{
  "d_model": 512,
  "d_mlp": 1024,
  "vocab_size": 15664,
  "activation": "tanh_gelu",
  "norm": "layernorm",
  "norm_place": "pre",
  "positions": "learned",
  "qk_norm": false,
  "bias": "all",
  "init_std_qkv": 0.0308,
  "lr_head": 0.00383,
  "decay_shape": "sqrt",
  "final_lr_fraction": 0.05,
  "z_loss": 0.0001,
  "train_tokens": 527500000
}
MLP neurons of a small language model. Each row is named by its layer, matrix (down: output weights) and neuron, and shows model dimensions 341-511. Each number is 128 + 32 x the weight over its row's rms, rounded and kept within 0 to 255. Numbers have three digits each.
A block is one neuron, or neurons of one layer that tend to fire together. Before each block is what it responds to, as a language model described it from the Wikipedia text at the highest values.

Responds to: Verbs and prepositions after a place or route subject in geography texts, such as runs, flows, as a, located at/near.
L11.down92:102058145126063103121094156146170121157174134152091096086131198083096137120169098101109145115091148189133150122084172184110161077134216112050178090124124189089094150152127110188140117144107137147153133108111144063135190151186088090102145164136128147167154112099152088140106175140170152121129118083135096072200095132175094081100095071158125104176090128101130165054163128176097150181134101075139214152098132150172134125137127091088136074098081103087107146129151159121131128076133188145129089114141072088170125149131
L11.down571:103167152156139100128060121104088136139184069157110126137136090133073151120090078159133110111139084069043098125123133131142162112141072119050102126111068108106095150141134099151131131139146215186109120116172130117130150135083138109172160150065056135134112134101074091065138187070147174135149096204074124157130094068085118125100179135104147110188100178135094140106135127138103167144114144156138190142137117167134082169103156103132131118142104073142096090107171139058142112158134072130104118127163144075111109141111
L11.down914:167113105079142092128150179147161139119177167139102145101218145119093154112159103117154135125091166076105058152121142109102154152196160151160108202128149114108086067119133099162098149132129117187111123200190150133181131170135030131120116026088038087102150104161170083141162102133124184198100113164105134112126088142156132165180199096137126131164114176120167090091125172097086150088099104093182119132111157179162124076169126142077093142110086155146114060102141147116128093148112132117104142190118105148078111138087
L11.down1020:107151091118069146146095124121099115169071109129153131078125116170061075111141099145158183108089072083106102152083098127111102114208117107062148122058128107173126139130135126100140157109067122098132203092128127204169173098173132117132112093179118078156120137097182111126129101146158100194147110164064101095123125086100111088181108101157141110092119103148144076127164109143081090073111083106189136131095127169097170143165187201177133075123088088137158123116151114142149119104109090121114178195129188070068149098141

Responds to: Sentence-ending periods in running prose, often fused with the last word piece or a bracket, as in ts., ers., )., season.
L2.down375:117129111143169105147094050047073179064148142098132173137159172173128127117115125135173135073123133128134133208157126123110130146119151125170139169189117163098172101115115057123125189130175127120125101182093154128118074057130156132127153107140166166106191131087133100119160115163129100141134122100104119078072143092108073104196094086155093079122113139110169161186102137155159148155109063155103088083146103147086088152150159099148095116125141145131091201119119119158149131174119159078114157173111148111147178087128
L2.down406:107165085103135154107122166105137132155161130064112131186116177141094104175141114140111151120078145160133133169163094100170144177109113167143106180159154125120151109166131216142124182145148105081115155175102137170089093106084174105089149128181119092120142190096058083160126080119128130152114070103127134120068094161099136100114109163142120129128039153110111142098120147137136098140082124093144121065108137168114124124139179134165118108174136167149094108111116091112122145150102190145132162112136121097109140131153
L2.down733:106092082123128113124111121129150158122146170066125176108101136091138107122117092090124135104171158161092166154147102116145143142147102092089115197097138102168131087163069077159132208138128107125158170078084123110093082153156121090144168099086149129075181181086148148131095092122181116113165129151134153137079138146122087108169083125162073137125106107138090084153108149073159145178125158123148121093099079136103175137101140119147130096153105143100146146179115105123133088134153117130132136195137148143153148163137
L2.down877:119043165118087165116099119143144141125121106190173176101148164098156169138102105109116105135133119157118139093135150113129255115097073125092148137211116118149107166117105116111127088097112121087097116111194098131161061082099100118080158146194103052128112125088091127128107168083113113060118179068082129103065119160142131118114114115141104141138171161095130091099151177152179105128181185113122086159117131124123118130111175107194176076127075162074154146125173115117194162126117153115136171156131105190120128122124

Responds to: The conjunction and (sometimes or), often fused to a word ending, joining two items, especially after a person's name: Dennen-y and, Ma-o and, work-er and.
L2.down159:168126158167141172126123075101130107126104152106184096092161111092146117120150151140106104095092173181115151128184128101111131128185159105135126138130104115157122145137144085158122154096123182167109071102114139162118123071134198132105174142136112139112114122098126160144141167032150180147115090128123083133130084121218143107082104164164100158097147122129125132033114133125158135172131142106130153112128213178147187105088130146160161118087132107123135105142161034191118112129135194107124120158086123181104105147133
L2.down446:151106137120134137150127148112171103095084077117089157096149094118138039115152158126145184073120172137144154094149136113127124188087115067080143078113077083106096120145098104142126089139165107137150080098090171035112115124118183143124139130129114164137122125060087131134129179117124121215103147124166138126152157171156153111113111099177072096136167158133081129159136116139169199142093138149095112100094172134112141122138141164162225112087179088125144126126102147113091172083201113162135107130165119093128187090092
L2.down647:036082118121151107089086140152131150111125120094165180093149128101172197070130090115127203095120145159096159145104120179091126136096092092151142121098139116113117123129187146078152062073136166069150038104136130124124101139110120109156176107146076120138118116169123068122131178146140167118157102120132164113160168157134151071119186144167159135208100129169165063156157137115138094127148160060111119157129136106089141129134157133136206153148110139167172133119132142097130130127145116150097149132099081134149128106118
L2.down928:158113110048112159131120123179118132103080135134106203114132141082078131065155104085136144126139137129143162055146135150090192153170140145157156080108085106127113135161115118184133118164121125076068128146090140052099143127180158128164166093143084137072081146123068143120092100120082123123141156077173097140061120157097108125078140158180121104086167129104126120121160118113126144109116099184119112159144146112138122129118130130111181179074132091135135166121178135067148121086163127128176134112110099124090125091134

Responds to: Tokens right after a subject or finished clause in biographies that begin the next predicate, such as has/had/have, ", and", and possessive 's.
L5.down282:116103171143114165134137121122105115060154096169130111070151112088109042131104106141135126111141150162139117097098137131113155171106165141149131133133136133122109138082192169095127103121080128159135151122124120101120147153117172089165100145127200135129146110106119082089121112050157116145126144141145140090119146094112168140163139151083153065148140139137094126136113060106108091149142162066108145144121184136074125067114193167120119157099141137168226147161190131133140116153106148109166093129175091148125202139125

Responds to: Words in place and route descriptions that locate something relative to a place, such as into, passes, borders, region, northeastern, in, there.
L2.down183:145130172116080144113207140198113146152083138067177167124126133147095099118165075112118065089170079137141164123116125157088118108095170176150167161123073084163141106162111126089132083132113127061123068103118112143149089117179165078154133131177144144081157110172135121150090086077168107133134132139093154149124113153073178105090098140126163099158111153114143107063134128139071163182085181106132115111099187107140162103193150145088103092106104139090102135139162129093071106166111210109127124145152067178060080158123
L2.down274:148123189172113189108190135121125123128145117107199129140164139127063086141144142124086173137151163107073138082161141115127178110140151150147143177102182104125075108121112106104150115114095173141065115148134143105112106147155141154113130121155119113154082149173159100127120145142133167158140124130108168140094140137107177156082139126143142107109136197172126167183179173050099135141154138131176155072112134109157110115182051154082099064133141145108119123117140120127090082151110129099140178155145082102197170122116
L2.down384:180068177112169117097096096071134128142120072115159098060107158091161090100054134097139127131122153121131106115146171156125126152131169107139105147144147089128106127118117049096110074129127155153092154140061090145118164173115128132146144082164127138161073179152124140143113095130148089122127099126111136111082090105177187104100089136197184094160113150140073077112101099145134180195097121155127152076135209182118137116170093182141111108117072141051127148172100110135135078124125166111137145115200069134133115074122
L2.down595:118119165149155162142145181098150131141110114195109111130100118162112183069175086179161122104104124152138152111114152103153153124118125130081125116148093109118126162098140204149118078146132099152156070192177165130177139134129125167116142165147120176180149098128097142168107148128046153123102197134133112176103154063072101157092108102101135120164151176139116118136176153133101132112161166122123105155144101188126163143175197162120137073099161111146196055124126121130197098089099102120116140130191118175136106123079

Responds to: The last three digits of a year split after its first digit (2|017, 1|981), mostly in sports career lists and award tables; sometimes "to".
L5.down600:114120055176079094108151172114142108143141094082138127049118158127076077175116134141164119226127139139103144163133082146147149156120124160106147136086213164100142137128112143152135143152138173082116104119169147160179117093165133111157174092085133132164136171150145157078112123132177109173180137113130102209118139126072086137144099161114111124120134155090102133168115126121103127162181105172151112134152150146125096075165124107140091120137110146106163154133084134101109089133134083139127094147145139171110098076184

Responds to: Tokens that end an introductory phrase or subordinator just before a new clause's subject, such as that, In 2010, That same day, for instance, Previously.
L11.down353:145119141164158139087165123094089126113106125144153098083158153138105163166162177146101157157110027135155152110189114064143099126076131143142156174159125148124135082115094134145170156117118157135064133160105103156123075161170132150144155134131104101167138140125125148129129079090134183154115148094077140104115075156080121065110094092157103099112126105192136135135058108069096116091138148108154129121138111073188081084138133086128125081128113142115074114107114098185176113104179196139105079160123132159074185116166
L11.down404:142185094099110144162127127160121117154142162110118120133115118166099170097140123186161101128109150122146174111134147074074183124120079167117126132182094159125132140123179162156158139115176162130152128130180066167141171143128135133072102139121149105181069114157139029126087129140140178142088093111083152094159135120053096148132121163101141095074115038148142118111137116100134110115144127077136123129165113119156093086186102107124100103157089114112095139123179106087126068136150102078129087081141167168119072144135
L11.down407:127140168051096129194073063074128066111149150161142101093155151173142139090104128122156099117131148190100147088120122082136134089110081115171141143135123146162135120141117111082097153105165105095149123165129080128105133140055121115140120055139075053101192155105115127173151119129135121169174164113145058102049125112076108192145136126149129128123103072067106137105122084144165120134104192102093164158122154125126142209151136091087119151125143095110111108179137124142113134132071079162154120128174122138120136106091
L11.down710:109143105076118139136095103160167089176131133130123093132123118113167094148122111054156107095114125102132102167107124178137076131131152143090126116111119182097142206137112134132102156120126112109137169101098120191082144061081127075106068161140156121113148145157103093098154126155161182170143067019102063058116155113121102130098162116105126109099071128153143052124102175128145157157157129106098165169144141133089150137134162125153162173126166147116108124188137166155076105139085149150109175094163057175125122111099

Responds to: Tokens that finish a clause's main verb or predicate, often passive participles or suffixes after "was", such as remov-ed, launched, separ-ately.
L11.down164:130136127118108114132059147095066092174107092054128133156112183147127126126069108121138127169120156131112142154129187086138061146114132113164140110133156113134143060161087117116146168161129106156140175122144099160091129235142124101107093120100092178172184123164080125149089072064174143115189153118123113133134133134156188146152143153105177092126117142080139114132176080143129069086110103131120107122112163179142160143160128107190123098136101126116097093137079125151134136131109186185117200134102074122128138116101
L11.down227:121122137102109139142175118116175176162151153121078149110218100131094104163150129161122122101078100100135074116166125099108104105093132103170139116145122179122149150107083182159093172118108123091079129112153181159153115132135115086154133184194099152118165102112127095097110123126104152160126147153105159116151168098101144142159101132121106139110127095134128114103125147074110118105122125168115148161120119125121125124098132191140156131100161159170138144148139145093130137085163159173076111122090127153154099115111
L11.down236:116095110120153089113089104162134102157094162181100144122122154123121175113063143165154123125173127110115094149090101078163044145166167153137146125096176171112132110100168067127175099165111154123133141122095177135147172169116134107115143121147123079127121114096121109164098172116084162147146119105134120074134188104101138092117158135073127137107131169125106089120149169152160093131145111183165113157127153199116145088159123190096165182162146131140082095116124172114078174153115150093122114141134113118097157077114
L11.down396:135130156112145143153157163190075183154125119157139069083131139088133168165115153108157106106131135108110132114158138110094101100132113119122171142079136143138125172151138080163078190133167076115138070110138148111171119085162098094176119148175140074142148141153161145137150111082144126177137158088145087108071069106150150105144110133128187108173105101093137125091065115175134106102180193098145086148129132138117038051127133055148129087127056121161110096161141143129096141144151084090178127086131142133135077102145

Responds to: Decimal points inside numbers in tables and census or election statistics, such as 20.7, 12.5% and 7.7; weaker on scattered connectives like "however" and "but".
L11.down60:110091086122139096178084127143102120080178146118141095126110104153138170100131099137118088113179131128084081158160086158091099103126188162145127153142099148159126137157075162144121109149098076163197124141047127155135121115076165123102182130114220122120147121148188155092142095063158089121142145141093039086109126069118079141099110117185078113087154085066148129116147058134183059161118126142110079086146116175206116137156155124102159135142147121166154186130143055092111178136112079139114137141123136111134135092154
L11.down456:087141104091133068114145163102211139163125067165086119111120129134104223124075140118158086124119121099107120104066139109153108139183147093108097136108113109098142147136097133157123160178118117130134136119169148105077136112093067129135111081164073078135180120162180153134165138208085113114110121150129101115137102130107136130141149124135087144134201150158118173125050210124091118076166111098102192130113148127145130158161141067140111170134047108148019116115119112120174189113131151097155164120216085116126116127148
L11.down458:152127119118123084109155092122165104148111107097179108155178104114193172120144188085091120081127131079153185088077113163146096119086084138144103152135120139178177107143067144102210136124106148151136158145087118145049101161083103168084067153163147118119117092124158111126126117151171095147140095163131087065146120160108126103143085114144157184142119157155089158183168047110109155123153112128097090073114096170156119119111206077082035078129153190155120134073099123107146135110169130147113151103148165129095074028179
L11.down918:135071131151100150156138112106160056163102142137131126115110109130129141132123135156167149130094125152061140150112172168120115162093137175113099148140124124096122151159158114073161156096101117164183180047126112177108121098160119191118088091152176121188128183121139099181126134171149115204134129104103182126171151113112150150150149140177137143115116137063099148170075131159127153121129115085103160117102114145082140170156084139168090139146096141122099123157091114141214100103086152152136066112068095119143152163134

Responds to: Opening quote marks or brackets that begin a quoted phrase, title or name, often merged with its first letter, e.g. "H, '[, "S.
L2.down95:072107124172124150143106086111108174221097106161108135057118106164125149099101133113087104120155073167147105125127127164138186089128127131149084079165114095152134131119096077123159160156127114142120130169157160095119127128148159163170171113125123116117155125184127091148111120136092157178120173104104121128119147135109153145167134103134057199146105131169103109140137148091167092160162157125148137123118128113136122145113147171133099150141103150110154127130135111202085160109142083133105107101154136151210151125169
L2.down241:113103140117092153110122145147111133096122117162074070099091061101095148155214218143098147068144138178112112095082167090134162080140088133149061119099101183071146142124143185138120082079147114086157155103149110115166135099173116172172109097084159086164124144167075132182105062128098140105136175170107148104162152150132159139090107167110155122145143132139199155141066112103089101106101138088144129147121138126102096155066114095125142119071120108060106144124156169143143124131174175142150056077087114071148137104133
L2.down363:112078145128104166093156117141134219124099120155101074128081133140132122084111131146147135155077103128119120106140126093170118112149085092167123138126127131096082115153158117157163168130087106134145121107136140113159167126129094135088148112114124191126138149102141133087106142134146151125138122132113092149099140070120124158112136075106091073204135112114123157116095117103115111089195161134136087123161089122130057162143176154119093149121107118122096152093135115125159128163088099187082128099121083098125192116113
L2.down604:173098116154091105136104131151154133103156171116082112142108136106095186107106135163088169159147100093060148126138119110172148129143128091114092163145168149142124131080152141163141148169159113124090181117131128124115070084155087141094136153104155107084155080134151129130151107141051118117089129135146167154076210056152098088100106142087172132153124137095165075150160115114113098110126166175148064086158146163171126153074140111135129089075179095135140105150122136121090097128124118130094180078142184142200159125138

Responds to: Sentence-final periods in Wikipedia prose, alone or fused with a word ending like ia., ). or ton., usually followed by a paragraph break or a new sentence.
L11.down159:068150166096122088089148155145160093090136069101123097177122131144103143171107122122160175129120128169117145161139135133105075187112171174002147146129096124096139087102137141109107109151104102150127097111164155085162093152124109072170184092100156128126106165191105133133106135128138052178106147110102166105142165147103071090155143121159139110098118109145124106103128080151107125117113088167121089139092145132159155109149084105097082128082126118146127154182173134096094110106132142132124137102132125132107054164104
L11.down320:143072085176138156139099079091168147144123132118119112129073158145104127117106104160119123100089137164028107163093100142145151169145120106131108187104113122131087160139161174094155066123142121156162106068115094174136120155154172147151047161109160142071125097166101131146116126166157137162113131004137128072101108201069128188093151096098106145179117126090096115118137102194098145193132138109148133148139069155123168121125176147130086141094117123132138118134122168158070174099124092112123162102152125145094082107126
L11.down447:158141056151106114156110134119082175141172111190156103135111099073144153151074151198087126114081126093093144131140085082139076116099151165082174143139101121151104107132115127114127175153113138152183096114159131064170161159109049107096143112103130104138136172097109178127157145120174137163128148113081140077112131098104176149173126141123094085136129168108114092144096102127183123136126103107101131102124100191124193136065070113149124134150095129199123147191152159140085102150122139088117092161134174131126152121121
L11.down862:163152164094150075156112092091111099114170093084109105143141112099087145166146115123076096145170144096139074142117081195119095117147127156068152118131155098137149144162131184164073092079142108103113102105183137163146124154122138119160100100151140116117158059128175186148081132147092131127140081073043123148101166131156120172097091132087152091166085150111163107097124114135159147127174166154161117121083133117083163140173146138140138111132145194175120068142119080123138080106090225087079162081084097130100158099107

Responds to: Fires on the period ending a sentence, or a comma plus "and" closing a clause, often fused to a word's last piece (ors., ed, and, ).).
L5.down456:046123133129082159130142113101114141122092148130138140093147132151184147191103104124157138136094149122118088165122154171128130126159113195033124157153133169071116117123108146173104200135129112113125110097092112096061106167152068117217151105140170126140124162105158122105118122162127129140097174165231098143131133115099076120156083145101125092118185142161129091163101146123164105112108138137067086098154146123186110159136110157063088135123132147121122090120141150101121067139093152158143128172143171141110148106176

Responds to: Three-digit token completing a number after a split-off first digit, mostly years like 2|022, 1|998, also 4,|995 or 34.|937.
L2.down299:125094134117202103149147195121095187126169119176108077079144083097157142119141144078141157125144169102106126063132080089163155171119134155112087137088139148138077106134137091060077109125081132084140100163138186126124187117226144127113093126095195121136154096142118169142142180148101144163134156160166144126123188184150153111101122113121181116084076178072087120142173192120138166160124083129134131149097101112179144151119152071177116100090128096102139120087123096082148137142173160123109140072124155074149102176182
L2.down334:198097094226179160128105103101031100094154130120093101088151148151201107112124187110182074148120108166135113124137139095095149105164146139139069126111152132123077123078089126108099153102120132158127102127098130149106152097149078099142158117147110161144139137147067112120116119095102179158118097110138114127146191139049172126105147159138139149153169164091139073164104159071082122124163186132075103139091098142151052132152156140106145170099160098096168136118127067094113114157131145127115060185073173064132106084102
L2.down395:192141053108120080165136131139144135122096122071123201090125125148144116098146085133164108130096192069149100122133115076097123142117165110067146074122152132119114136116070111073182129120078085168111085160147099055112145064122135094102144106118133143110150133088121144136160113138149168069093133063133131123157077152134117132136161084162109118021147136114133076096072159121084105088115133127159089077195084159159084135110144130100077148083121127100105183153106116108112188173120077129148043127151150128173144166112
L2.down766:112123113087095129083096149126108136096100146134138167136109145134150161145184128130188138096128109147105158098121133105173117103125143158153129162162052098166157117150120135158171145089110088106147170114110151171138131108099122076149190182160145136100150095138161106156142072146135115089162125139146093140155146189179122140108124115088152171156102157126108148133164132130098190077129111147028128142100136176122135145225135120170142136109119113121151178105146077145160121148108132133147062081154133149124173102093